config.yaml
num_hidden_layers: 22
hidden_size: 192
num_attention_heads: 4
num_key_value_heads: 4
head_dim: 64
intermediate_size: 1536
vocab_size: 4089
hidden_act: "gelu"
norm: "layernorm"
norm_place: "pre"
norm_eps: 1e-05
positions: "rope"
rope_theta: 32700.0
rope_fraction: 0.25
qk_norm: false
attn_scale: 0.125
bias: "all"
tie_word_embeddings: false
parallel_block: true
init: "normal"
init_std_qkv: 0.0406
init_std_o: 0.0
init_std_up: 0.0406
init_std_down: 0.0
optimizer: "cautious_adamw"
learning_rate: 0.00141
lr_mult_o: 0.817
beta1: 0.9
beta2: 0.98
lr_head: 0.00846
warmup_steps: 486
schedule: "wsd"
decay_fraction: 1.0
decay_shape: "linear"
final_lr_fraction: 0.0
batch_tokens: 65536
max_seq_len: 256
doc_mask: false
train_tokens: 495400000
max_steps: 7560
dataset: "wikipedia_en"
MLP neurons of a small language model. Each row is named by its layer, matrix (up: input weights; down: output weights) and neuron, and shows model dimensions 0-191. Each number is 128 + 32 x the weight over its row's rms, rounded and kept within 0 to 255. Numbers have three digits each.
After each neuron's rows, "fires in" lists the words (lower case) most often at its 100 highest values on Wikipedia text that the model never trained on.

L16.up1396:100112142168098084174181150127145155148147119110126131106162130073088172092148127218107091108109129189167145130136107124114174128134136122087166151122115178077081098108153125175115123099127061116135111075135058114153103078168223111144142083166163135122131064153065112134118136098113160134121130094136118114105132156127168162093131145061123133162164142065128106110138097173100117115124143144159082150116121129102111187125126172162180180075158177167119128135146029104143123094205101151140118158114123112080113114064145171102107155088149096137138141193123176103133152138090097127
L16.down1396:193152125183125127117096164121115142128153159163120130118159132070175121095150137156097164106091195135094091162151122096121121111120136126106140136170090171110064127110108151193101066071110094189122121099137107098110125075115107101138177092231185048125061163136111167141164101112127147159150127161076093125135152120106145180087125119106081133086132117117109170111174113108154128187126144080165139158190104097176105185098202139126088131133114152037094150142139094096148101114141175133116160141168134118122139130126124128129162141120117064077128128119148131115091150119157067184
fires in: "in"

L4.up1:147132128182141064187167112122120139078136145153124128122127077131096121100081158136075114141169135174152121104119185133134091104100124116138152147158141091131114171129117203132124121054167142114230121136150125131145148153145185126101155152106147175086116124146094150108128135150164039140171163097101138101156156142144154147144128117146057184151109094149105105122165129133098132156133182134059086107087162145163152115103188114057111152102119129129123143136108079161134168036129220140130094169151143094110144104171102200137150065144143158111079127089120118114118089082134177100
L4.down1:142106121119145124191164117095123161109113142174100160095137055097065121145127108199086134167106133094178109114112142079102111120150146163086142119169125116165093152167146189163130156155165071153171192109115129116211092133150144120069160079102199110106107110104133153164134094131129103112101129071071108117093169098117132114107134184190145159099150090114112124137130104167114122137122143107080167111130128162171175120118092138080142103109158150140147115122174143145105118092106213156129062145129119187174084162109134138129140128084123165071064098120150156049076143115069137102
fires in: "the", "your", "more", "very", "hours"

L4.up73:098167115099168060155113090141073121119074135117109120103131120086090118141168156162090116155165118109128079058086100087072096151140136151104177116102112132112163108139106155170119171086143121080159148137125121128149108171172136123138163110140089118112164081173128165160055097130133101108187163090132133158090173238144097079172144178130068165104123128188103140154177083156154146142084160139093157114111064168085100157120115125111152147144135130138157116166144171079113090147136135087137124131094091075059188088160184143103136097149133131151139127184168072105151127108130152158
L4.down73:163177167114103119136106137073125128100084174179122124145108204141049116115090147145168101159121139082193085130119134115123135112149147134160111055162155093142092146112138138180121181095084113035185158094116142127174103093185113128124119131156145062161180101114133149104098162118127133102067143139112070172133174128102179146057181140122101098171197143103120104035090095136124143179099151124119144138163163149119111149124167118129172151124107111121146173083126108110100145100132090117123132108073131130112136117085116063172172130130171116109100151152131189150132133087101180145
fires in: "the", "s"

L4.up939:119173065121162086129181129116091109152132150119121130082160137124128121160111143164125163117145142175155143166169149206129147129113095151125128100165135093147158122137129167118142172089101134116098123128123131118129141122157129122150135167089149093106121099157142148090121103144106098041117190099068114082133167154110082177173139169171132102107076151150112125166157098131138098148134192135159098132106093025152143131128142116143084159073137078164130133140214121130197108030146159101108056097121057100091154103126186129125131164098167196074116105123193146106135158138118077124
L4.down939:131174133098126060131095074154124166119114125139172121103137145136139136131150160134109130070161150123139118114143172166162218169126100130178127066103097095086110118118094143146148134072156092150111112098129127091153075165184131108133137132114184166142096129129142114138146123146166091137100149057076076123183121122182076105152081180112067182145094071120107114177104160111128098169141122149177114147133094136178217088171111166145051125150113173189130171181120166150149104098110119075104084124107087142122114144133147104122147149119109190074117087146126139197107148140087096107
fires in: "the", "also", "to"

L16.up693:117205092125156103152169140108117147127144167144147126108173131131105144155132158177097123103134103151132133094110153114096067134067099164129120108140143152056146116146134123187146128128133085154127116189107137079139232130210099076131149105191125120112127090125162095129105115068119164096126124135123152136142122118181102159152176138142115099113117138125117076138168109068126101090119100122142093130113051106117156093159105118105039129112179125175151067111113114065170193105195137153151108169095116087088208120114175104086158146117115149145111145147125116079133194113054124116
L16.down693:116129170181160145160121139141138127129077132119092161171114125172131204089154148177157143181119143099104134162045117077119130119157095104118172139124158184154168143075104150124121148115086173122128153159091189103125136073155148135145139126075140154099112137144111077107144181087129115156120127071077146139128139166151132185119188149141126054108122113047152095127077106102081127153123070056146167153152091061111107110186163098142158109060126152157163192123119100159100093142100154074161115060074122100142101128150134127147130167141076078135091113156144156125177131129102118123
fires in: "after", "january", "on", "to", "at"

L16.up1479:096204113188148071177206124172128109105144138071087112156188141115112183151160116115111139144137103163125153131155148109155163120113136114106105175128128106043205100123083149127093075118106084128145168105178120059112145109152114154165112107155167100087131126119125153136127110139097091085144153121145048147119122146111110146124104133160120151167056084111142124123162134100142136133203097144059070141099148182117161091127153151178096174151172137159114143140186058132168168059132156098151080132149083195083146154117101177113147117105166153135109110124118119123124161101138165137
L16.down1479:099139120152121187119152101117132127109072172116103103126158144094101115120176151088156108119104152133131150148139076157113122118121088187122128135158147098144176146043143126155135143140097112168149097077125186214107137094104137051125120172106112111124094113096231062114183146127119090149124125161088102202138151107144108125114112151159141063149169095146133116166101082169154125113109145165185125138105112122152110092177153115190186120150102104155093179162107145081128102133116121104033089120144198084135156131136083157102113194194100071099130115114141136121103102125130163132
fires in: "had", "has", "may", "began", "could"

L4.up1105:209177112130160108144194109102074139182133109115131177129125148117151138131107190155074142173111123105185078120134167134125116168143137112131168168234167134081133118162086106169132137132069135142117090114155113130104137124156070027180162115115120117091124127138136138141089068127150171096165087127140098137168168184192125149119151169110127155159116115117097078161150125122116148135151176113119104079183137122153109132193141108163107127132150123114103161155125101127136106064088102206141115067123114123066116115179101183145103139096119180114118103153097089108161129123085089081
L4.down1105:200143107118210119122111076161092108202067067107133177130137108155140126117147129143100145099125142090130167107178104085120143166118195057079132129147136194104141155156139088123122157151094124108130129122130098140085095185138125099167134130140087225078128167135137147149126141129111091116148123137084118167083169148156161178074141123165160116147109137124139102070069142100068153113168128147138139059162147168103090131210143079141160064097138097097168121111181169126102120156107117127144133101099108148116143091127105111211132094084127140116144123154098062131174127102148163115
fires in: "to", "is", "of", "the", "as", "was"

L4.up1030:113176118073160112061140102172072140125128203104128125133141146074133203076136196109118075085161113138177104093068185086140108157112134143121188157135133117116103160155094154126107115103147144114130140111128143135146131167169127132129159152138147162125134154133169117131161096108109143111140172079153092114111122190099106122185109161083126128149067082128127075127105106076102094160125130174138062115114085126074171111138148123163085139093190163148114124153065133090148153108169122116163095111110078127128155136136203156157149110129072117038101130197162125096129132130132043083
L4.down1030:141183100153128124098144113132127159143099131113135118099110152077126174152107133087164102052155105162120179116135093168087157135086147126093167084169139148087091107136170143086099131051124113177200159095093148159138096110110159095170133155138126095169098101083125147109116112117183065171091157139147105157133159124132145150159066115039124135116164113136157104112122134091143109169159181139146168157179074114137102112113124117207120152160134091174115176150177143082113099090177025142147131125127164134128120102137121169154104112115156112100197107107124163143079061081135183104
fires in: "this", "it", "in", "these", "first"

L4.up250:165091080080160090164119117160124114195144147138158114088122133069106142106083138141094131130163068177120106167139103101079108141089089164136123104117140090138085148148094131157088149139171123127160136097127123079135111108128170169138187094157188158100095111178154120111146129172077136170121166120104066132133147159149128096150099134035143125135135128124102103160152121101088164143166152163176135132137123185084119144153139160157172156123208157195118070125143108140149172157103147194126085092066086176080060119164182116139135133100064119156104116129129153122133076120057073125
L4.down250:171073138098134141152147146117139122186170130152106073122123171083091193113115169163101144092160145143158147096113099123071086083112106129192142195151101101143107087140147106137124097122168147150158156147121119102095129127071139135137084107143156177101106141128145161129202215151075157132083123183174165111103117161147082147085118152101042082107155132119096132158145161124122159140134139189163144124170125169085085135074096169119116138111147079153147118093122140165138145186092096130153133142086144122079134120149136103139160131106131091129157100143203068071100118086077034131
fires in: "and", "the", "to", "on", "of", "in"

L16.up302:142157086047137114132150120139119157116183109147134167059215192148116167122165118167168090152125073133168129129104093135099151189148100126103126167102174124159154066121125163144103152128132131128081107094188122154134145144154115091119166145170106091181128081127093139174095040126130176120165110120085152094126137133145094138121118186096183170185133156158117089077184084155157118120107188124186116113096082131138141160138118104155075142105114188143111088084163134107140074075117128136121127107099135110094096055076145154147093112108084113139117128111165087100169163131153145079
L16.down302:114118125096114119109156144117123113093140118058151185114141119140165160087103174137070114159154122077085123146154121165146165098147135123085135131147124152167125075112139125203165134093085082151114111148139153118143084108176122166120108192115156178068082150076150134120115102161152130084184115178071154138117140140134136065102106103139151111105115113091152154120128135104029067170138146042115115077140090102100102133125183114140148065110112156133172116101101143100226148148146126136148202128198162099129141145136148159091148146098114143143094169162090129151209153140096086126
fires in: "to"

L19.up1412:120185111130111033112131114132103178129129152101118151122159188151115146153133145127200101104094091111146144135117169208115125069115157114168190129149129100153151096144142164116087103145104151145155135078093132071191088072161168118126110140119171134111175119110095106126130113141194088116159087168109136098064076117087148112141145155137140140151100135128163119093145094126094081155181151158079083196092139095162164165118164142141082171112110174163112116108170084140147102093144161154130131140162097130101154058087223117113155117175066155114082122160143090108165147107130138173
L19.down1412:076111124132145102124165175113157132130150109065139149155108169115156149076138160172051127118122122177134000137155097092143101081100125164122165170077171114171163129109178140134110109121152130125112167083145190143161137123141152148111118099083144167128144117111114160161105116093150122064083095117125089142073146180203083130103103167107118175105070083127134062110151107087135152136110159108111113121148139145133142133172115115158149150156083083148141162087137142109113145105202109091125125175148111150148121081136128122089164092058131194126170183198111077130145109123173115119
fires in: "to", "will", "t", "not", "cannot"

L16.up535:145151089091187081147094131174073115151155124106092086114170102113175103089123172198078142084178130151183119133132161156132144210118109139139216173150094125106139135140098186094047086095101126148122148083156083077078146094099200191187131072143125111092104184122100155146160101172150106134156120115121074165105179118125082132136137156108196152116077111134117156133177131099138118142173142143092097141106143165162174113140132145129107109101196136147118084092129103102153156157136148103116110132156104125048078135177142145116129094108095131130119130140128115112124154078088104131
L16.down535:201136154048152140119160136103120069158122125150123146135094194080063142136139122126117099129113122134078179171113148203139144176069127144148094163150139150119157086142136117080129100217202068152144113110120107163124202113081105069131141095154138154178112164090128187103160144152139124137142157076082110115109178115058163117126105092139183072098105098109119058124181107147093118103113155114150144094086143132123113130159092094157118139093118126102109077179140146115120133100162110147175080147172177150152104179122155169111107156161100124058127144139157149105102124140120098099
fires in: "has", "have", "had", "are", "an"

L18.up419:091190142097145098123152123169165088114123137068093155187134113107031106115044123143152141110143182137183121121153137148138143111132093148107141181164155095120149136135105118149109146137119122160135129149126121085066172143155097079115126130227142109105059156149098118133191118114123089111162125160119088177164124122131140174112068100132157132190119084145160106137123079143197159174140121121159164118099174126113119132135129223110066124128097088142093062107139129118134123143092098100162080090158107107111108090158123126130072211087167148124143088135098094108090184141106139109
L18.down419:120181149139177117110089184066148173137154158133141101159104120110180159140077185162090114164121125116157160070141049066093077201119107110077133083127055073123132171162151158152160129147136144119128111099096186150107106134092172153111084122107084161122059109146158186117127092144173149073076134125139095163081128099088106120145129131176162132147100150145154144133124121131085134155145122167138117115159145139101097082109114141095110127177152077134173126174144163140119208071120089144124123177097121168118108119153161119172119108140115094171180114136134111014131113118119134115
fires in: "had", "she", "who", "have", "has", "a"

L18.up1278:161150141161125124134175096101184115142150168189104156143139103112147130098069126169116140101121075165077137101127141079101122203130139122097154140112131148102115076114145145118102127121094045113160094097143103141109140096160128140216175066141157091153133076137080124148096055075117110186117144144144164106147119125164122181189165145135180120162062062057147153153109146138128137143130213104131099123150105152135125177156170138172126146130158096129135093096114092080182104149187133164131128117150105093095180108130142135140093149092130129173053132125113097124091154108061081146
L18.down1278:102087185107108083119067128197105091198122126182121048143152130075140143122181084161135099135083140136149071107125117171136090145204120140107153096156115195144118136110115140176147145126170176149139183137190109054136083115115113150143184132141149099127095125139086155121120093124178157166154109143119145148102124174118141137138163164115072098115118208081076159106105066100144131112154124042111129165141155144090064186109178146113131119103116141110145099125165101113179162184118096103148151119090082099093109180124146074132152111097145117105121123121113173120130163104094130101
fires in: "of", "from", "with", "on", "against", "to"

L16.up536:099163170103159078131125160125106111153123171152138152135142138142096161112131091168147113126099079167142125116151118124088142142110104172110148125113176139125109084142127122153073089123104085136145077119189081105169167143213131062089149118142085113145157130170111158120097139083146079136175108089091088141171204225146155196155175114137109121138109131107074070178166138051145120143122176117132118138123119102141108184160152152145126182097121156099116099138148078153143087071128079154097125147111090126176127167114141157056134137164161147160070146124112167101148088042155103107
L16.down536:182118136142127126105082126118118194092114136108096165098110159123107090101172118137130149122099155064057093190138119179079141103104060131131151155115103133149064137122159122159128092067105100146138131100107132116097170094144124136095158135117103146171088104086162089193153152093178144094111142111165151172173167141125154100102164140135166193132151163073106147117146111126144138138131094028127144141142128095126096139122155121067107134123096151075091096207118058171109082220135130163121122120088104094149159096134138117132213120119153096129136142096207147132155149177146119169
fires in: "and", "in"

L4.up403:153151087151153110143156092142088123131126118124126133132205116096118176124106121127113088121132118166175076096162124128122142137161056085110149106111146101140091076159089120084155116087130115134111191196143073171142170167160069166132147083135109163177120128110189185135138071129071080109130170127117177136161187113097104173039141153128119147147084125114154126076135115164127161186118133122083150138119103086151166150120110145199089104081144100100142105148131107082172133098103139112153074160157102067143077135141114135124149173121089109106088135154125119076180156113187090053
L4.down403:119108161036177135109164155205114062137140081153137159150119155113156118170134089126196109076191043135158128131154147178113145105130177121140076143124110130104148151110121141136155134135187081087089143109110113100129145132132177093098131152122151126100135063130079125143126136193146137099133130118104128120130079155136085152160136180118121039187098083096118154135105120127129138133130127064107152150099160144149112090159144129115190062107117134133076111057161147128114104169111131097198144180141096131067099161150130117116151106069132099173170082146146162201147162134084148123
fires in: "with", "the", "in", "has"

L16.up485:172185054122099095123170122102117167102164124127173142088164167056039156172166113157106164175143136122094146111151153151133180120168107110164101120147197092110130140183069199149115138082125060100168171125171083128169172076082164144157123088158117111116153122174153168096116106143115135119127090058114118142166139144152045124137124107173117108104110109134106049109147101159155129145204151112081142107155110132139150123140147164092128113099145092156105125080090107119139070124070143142120110104098127135198101154112183133119131112177123135101146085134076139134154114136143109107
L16.down485:140071208139170131107168156143166125118069159109178143134121073188111090129155103088160113127168105136143043094132064137097071073128110157135057106165107160198141167130128097133066145095130185150121142178127116111142141072158168102123195135153137067135092122131135152160137149143140143167166107180129149177140073116178107105097086165149131130135064119124128128143118123050147117164130132078140142093160128151108098147061130167104133143185078118079097118126129095150142080166126095122104088146112157148153115136117112087105139093143182107181139125148155068113115128122161133196
fires in: "and", "who", "which"

L16.up57:097197108057114127072118048121094140172116182091153167082148132134121156105112140171190115130161052132186133088115144142085117084118105080146127147125148073114127081203134148140128142109151114165109141074146141078137066108191166099139157133088102117137173143115109228148103041133117106120129157112123147137117121113077071125172192124127150109146138118129126076083142138179128122155146215115152092171084132151081135099114132104118094119102095140135113079147196100109105132094106179123122097152135142163050122117133113154143125146117091130099138114161089072131136130140125144122
L16.down57:134178163160134083136125159133116129125136138143104108155102083131092149110156131124089155168097155087039048142100117134118108123153113193142096176108117155175156113111136107129128131139131110206122144135075144130139155131093178112154192200161153093161137103084144126126095149134132123153130186132107132168104115161147123051128158181093124126122120136095137143178154123072103149131140106000097196137118101132120160186135130115103122046109110160103081135076114142106112163118144093125123144121152079183133120123148163117092093128101099065125144189178132106134157144096093135209
fires in: "the", "its", "s", "whose", "their", "had"

L4.up817:152138143112181069128148043154102136130112160155157104138161116114068170149085213107150090132113149162152133083136154058108130156113129053179183140133195132122114124136136112149097110175103134157094071122170128157119167097177124069197179163092188143133128107121195148147105127130092105093138145140108124150126122133122105125133160162114137184140111102142151147122118111152134157109158097084100095148142128120126138129127174162176067117055126141137075178183118151129201103115118085131138106121134077152164150156110130145087161096116069121082091085165050081069120113087127132152
L4.down817:154171083161073141175123103139089182082107149101123101124153110155114108097127146097050123077145091098145249174126185134156144197137108143145113115127127099137128081135158084154133107097133141156149180130115195114139112096094103185100075113178135186117100123132130099121149123113140185162135096095192111170088095057060094100126120143122162152111107116107128129109149170111132087154153090110083188127191139099156076122145124113141131158095111093106129084143077169108123158141154138126117178135090152132138152178130155098162196094102153098144137080168109132189099130083138151103
fires in: "including", "as", "included", "also", "late"

L4.up1147:199136148158087090137092112090091121127155149097155134066205089116108142114134142156125115091109109145143086141130133175088105153106109125104105118108160144053110143112149180118131181085089071146113166116108132097141111124197136098156099137152142106132089130119090118166110057068179125088142135102096145149116125165110131152118143155040166203202205151152123080197139132182142129159165150138129090129124156114122106130176162159147157192083102190120135176111127122121103101109145147120144134100121123080105156110087137138157062160090168060096127163163146098144099113095072116099
L4.down1147:163154163137118090133104172077162106050164140162104089134132179197101139151182127162100149076103098050100096113047111132085102159152132145074144103107072191097072176160143154193133133064080118171163154160151084127141124120184151102072143138183140084123077206171133111169141106111162134155135116115106127176138142206124131119140126179108111110147111153115110125109185091103162146137144121122143099153151132164132112167125136141124145138109085117090202116089141043133122097109108123128155130140073106119118155126117103124118151149119096122147090150111184070148126133114142098176
fires in: "in", "of"

L4.up1498:102141082134176067174153078125115141063178194176115146118142127117125150110120182139118090099127123202154106102163193096091095139160124166143140100092143114109062117143164144144135142073104150168178122133159145103112144108187207160163180068179181147148114074132106180162124093110112131098122201132058097163125147139132085126071106155117107141084115123138099123165129113148054166136093168143163135136152061123114108132127176115133090164102098099138083158133161102109152131075123121111185118143130126158129123130158164189156117146169114102131105146079145139062113200121115117135
L4.down1498:108145119182124083170100182096157078151148132078169105159080146157100082148125047181147105154168146179128088128116100108123135085105171196114117138135137199129104167118123102148137169154109150125129124093054136121148096104121073079083123155140086103153116064116148111131183147123156151146074175193202133132119176117089141163184077126043159084127156137101121148135123084160137148148121083065173114151109114159174175153127120134163103143124093115138134100099084102103147081136177100127113133145124175144103098130176066081138109110117116109162156122159141159119108161132140058161
fires in: "in", "at", "the", "for", "after", "a"

L4.up1348:116123110156113100109113151144098141153111111118120119112159123098092140170138164073075082118136109164144105153123169084101083166185127157114135116139099090152117068126215203187110113090104161158135155119146142142122145161179127146151162113182121156100122145133109169126129077065091083100168202112133097166087124136117071076108118129118112181144077110143170142148124078145085126156087127150086091142118134193124140133139179164112041090117174177134127121086127089103182153102155078089136124120115129122151141117066124148199098167133177141144089146098108180070058091120082133129
L4.down1348:138177131134138148150087134106204102069126152106144057115147129133137134103125035142083145089159151104129097177160111129166125114198093165104104162109175070170075099125128094156143155094040205151072168192104169105100114116192168125134098161173084130120122077083130149138100151141162110139077109067135135130154159115104124154091109166119117146078188161127089172111160133177173075124110153130165123134110194137122080166093122097171125141139128093069174130133159129140100141094144131127138150082113096142127165149094096102152148084128091115142156168155094121128127130180127096132
fires in: "at", "in", "after", "took", "take", "damage"

L4.up776:143164108097157087141133125107076172094126128144159131096209098060124203146140111178092074116146117199146098122130127164135102159116100125133137186147149081081132059104175159124159163133097142131085120130142103143161151081198167107183179133195144215112119113137085194106140133134143114078168084120115085173147101151122074112130103150075108103181143088064150127111127120094128106157164129134110167103157108136129113158148117164124129100105198165143120200084123089080133107071135117111144081125133175107105166117098124171138137112118140149102123126130138146124154127123041129079
L4.down776:160174133128157146136090160114140118121107126132109148100213102146119124127125110201066075121122101100112109173064176125145081199131109136059158140131139134070107134125087129146140133071078103095144097146080149137145095158125135162136160089158139136031091142132125160155117075186140129123198109185141143104146125138114138096184088153159129115190180116154139143148129144155072113136149142102096144124104156111142118207150095078110146118098137159106164197102059063114202114150127102135112080134108122136140146089126104182182130148159130107085103168163119108138128156067112155079
fires in: "the", "to", "through", "into", "of", "from"

L4.up725:178138085158133120120173144135076103066165154091119175095065121096105181156135143149110127138136068153136157133103155153137144138136144096094161137177132137132121143114117145158140154106166100058157098140151149134135090120147097106148113106118159198073207114138113183104175074176125098099112140085094079194118119095143089154101161137122107161149125091165126143099143149191112079155170185133104118085116136146112097150159096156144092130118133093100097100144100080125052121051097123110104134127127179106123165162141123166191116140149151122058133111160117172002140096121120163100
L4.down725:120139085154091164122178150084105140147148154129117079112094128100135076127184136155166138200103086106091209170148124097114131158120128107106134130146100147107122153138136132112162190147155133109080111133120127171187143117104110180155071118145186122127128141087101160148048138132147136101085165071085096180149236126090109169127098154080135181084124111101098167072136082121119100144117161159154154111102154123096148103168108124135086094122168149075137156162170114116091047170137165129107092139131140128148106176092153109159129141138191134083072096180105161134127066087096125108
fires in: "the", "nation", "liberation"

L16.up1321:118183144117150095154139126146110055092088083140149121040121093130120114163098135103116123118174140132123142151142140115146085193154057118135106154127141130151128169168158162107136132115106080115127161094082148150174142103173134044152176100143154210091121153081123126085120099170128125098129130075137093130185141138109146157136150155061086149157142174177180117076158086144125125152166182071121153117104123156087147096092121131108068089126106119181167122072156062118085099079098182136175092128132114147131115113164178140149134108182115127088081135192117146094114086081112166136
L16.down1321:102096118120086059078151089131102165173157087142150082130120127115139145125158152082122066133127078111099095118060153122180126121105123106151178169133075156153110153146082106133173162117190139102086087193108140102173084130078151135047213152131129111091166145138103135115138118115117128156073193109129113168106169162089160122123148098136140127149116098086099073126136185110100134178112148094130180196145111101154133086173118144100152103097120129134153085109096187112086158152156140152119164147158139140144155146083111147137113175090131133102187141117090199104148123207154065128
fires in: "the", "political"

L19.up1169:089137146138119119101185100107137121135078107150104151114139177173054167070154120147108102127135113098144134077131170152104075184102182079109145122154169160134127174115186168200085112091087105130127154130149099184135130133138155132152133096128177113119118077222129159186120039157102143046161151110088165070105115122102120124113156105106112087173141125119176106087138104150157136187123122150101113121152136165132116158132133151134130121084087107105124104088127088159112102091092146176165078117171044076105165084128161141145149121183043100113148131149125137095121109101136146115
L19.down1169:132126146172163145125063077214109137116103129173059126100133148094132084118073117092161101145144143103098075159115056153173094092110145096041099131101156169144035166123174117119094162141153117145117112161114096119125073145196189109163154153135146115095110174115133110111152185100121137160118138184150120115165114133151120122133106163146139124140120150178111123129087115073162191072119168127179136117068119146109147094155119176182140119165072093064150143111117104091121193083168109084152146175159112143146137096085100175110106120091135089178146126128141141171117140152139123149
fires in: "in", "wisconsin"

L4.up831:120168114111158108137202140092106163158142103132119131076106145099098152125098106148158084133118074114148099121131155166060141099089147136126123103079175149083130153137184183125106137111140133136138127171165141124178106082145205101166161143141090143133153097131099171127160072109164055031091123151101149169086151159132103129144144175139082178183125110109159074143168088143095131103140172141138171119156082131154117130160143183092186146098078080157084143137132051091135128115145138075139117111117150082156142127122125141138142117125250170077087101125100156092104136118111151112
L4.down831:085172143170161097126101115134092074159162087139066127136103102158140160096113152210105196145142108178124145090086155076107117144131139189143094143152112159104145161166120104124105119159119130101101083070120082107144127069108133149093086145189142125196145128157133155108099179113123126141116169145133138109152137099114085158144105157106137144127085113111136115107134098095115225100166153096065140178120119208189145161104119141102081152145130082122173103106101104115138152108159150077092188151129129118091074128073121163177115140130145146164117091185121184045112157174142086094
fires in: "s", "its", "version", "zhang", "the"

L4.up1044:168047091142156142143170131140075191146124195137134138108131167108098144114167161105134123146162099168152125118150122103131088124074050097127122162189184087139121118171133127131120111125124073149124118113129125161066120135176137148130147137088092117087189130130080184159134075110096111084065113103101100054171145108147119128123105138158166140168065118194102126159180109130145170203155143108128136106155174118165132072130125115167083127062167217156130108126184108143138130080083162138109148149141086137162146123057144142121125125148116113103125125191112151123072077106136102100
L4.down1044:137136090100116114073130166150189071141164099128100128156129136134135150183133136132141121167131125086145123092138113104065167109096177165117117109121130127154112122094175062188148136158144174140130070130138126074153130041146085088103127147105136133154078084115153074088126146106113090147192128111083156183139125167064146158118153126155122082144127112186085122192074127112104106132183149063155121117161126088187133140136108147147164100123096086125133096158144144131095152193124079172161134135113090142163140173204101088118097101122178157137090129086154082132121117175111227106
fires in: "but", "and", "times", "so"

L16.up1481:108092076148090091170107083143104144098170090043155132102205152096097171169128121159127178074132147156123142122123180142128140149116157122113131098155102103130114123170129210195093120077063103139159175063124150119146154093148134114129122088149143123100097158100112132168113043139079131116096150102106067159120169141077129158083144173109125201152149112078139167127119122077077190160085144127121085165130099118120133193141117167136089178135138194193132124129116062158144134130113158137121104140154085106125130163100171161144104150118129108076149132151095125079187127124140126156
L16.down1481:163099146198120122097151164138070114149135160141107086183128178162168066083105124160155177112099116118165082104150143158150139162104214171078137085169149143099109123091090093124169148141101115156130143153181119065102076141147136142197143111129115075107120152094118157147185104137140164143107138112173133094119126123109135168088149141164161150103088136062084112089119056084120150138167070063144124218114139076145125122056150171163084128140138135119107107126161137112112141166090168071094139103163149103093114098182122097125144108149182077152085113151126139141115097122116145176
fires in: "in", "with", "took", "take", "use", "find"

L4.up550:162125138074137110108144148070109155166150175176094158138143137136152186099102136156099120119112165143191120086066164072101123140135159143114178131152184084093158110098130129127104049080165107108124149126144127108181110119165157072147154114158123112114151140128092142126072094057152070092209170157126121114130151143165138097100124176150122077157119104126133097145125122204171146104169208129148051156101155121084157144184163128111065112095127108150131104083149102093107103150152152181110094140125161151098168142103186172104167110107210133137102129141083094120157125110115091103
L4.down550:155144069175108125161175091128139093124101132114127167165110147135127081135174112106090165163155146136065062127159087125069120118136075160082145161105115230145087150205073115168125110109094152138069127179103111173093103103153137128067133089132134139126145131113139113089161156133163176103112147148148111133122130103111181174131130119106196179105097087085166176118158070075176109168132069017118158118157122153155120162089133157125172126080143150104149124118103137148171157142139098105133152183118087152123145164129080073102070097128143150136116145139114130121155124126126177158
fires in: "is", "to", "the", "are", "for"

L18.up589:120147118107098063103136125114108148159081136127176170094184146065140184141135126164115115121130125094126123178074156138165165141113122136104223147160124133068097087111132067112115149117143119136127137118123088102078073130142152157129192119140098130142124141113172135141163127083134113130121125089032093090128145177145159154129197154096152112143107108127123078169152123123137156087145166178190122086141113147072153091183141147146156204124099150147131075143145148139165153117157126117115133137154121120105089129050205111167086140146126123174092124132150074105122208141117131022
L18.down589:114154121100073058095150136110163088148088102172147118103129149097128174235116130126151117118159086124138191146147126160072112125152116182166143153121126174130084124174125158116088113128116111085094146121065146093182121147163083071109110152104124184073145129151134156110155120062142053202098151132101094146107144166111134107175098137089136188149163111164082097101140171115102171109147095087085170122133124174155113121110134101120107219114117127098110124172156087143147125160169114104085108137113127099101106109122196121110138128137137152169137158116104078170068204172143161137
fires in: "to", "you", "it", "also"

L4.up964:122158088093144125134174118143116128134110130116131117106189142149147156094159112144116090114121149156182105135100114192115105124133134074136119077102140073109195142141136127137138174158156083122183086114155103145142116159167149110166161080149104151089166100168111198115130089138084081085172205158156134148069116171090122092119129121071143184182102152138122105166148082143167128106129183158182139130125073097115146118112140111168095125071111134165111154099160111070080087119137170107103071129097143044083104105105159105141128178133173099132146125127165153160235099111055127128
L4.down964:077175178091147142141144124176078102141147125110161134090189164148119130138129113090133130104158134129088155119067134218068138126144143169130184095133144161147106132097124125170146161068105113130151098152232097097168123102125105109143168125175087089133117165072140177127143077131147116132099158079167163107125088107094065100186198130098164145096195164101112097092124153126112090100126132154128087104208126134130183138116160102158114087075050096129100101097121153101120081135102180129097076119169126130123121125148098117128192154100162102160160151137094166123145085142112132154
fires in: "state", "s", "hms", "the", "member"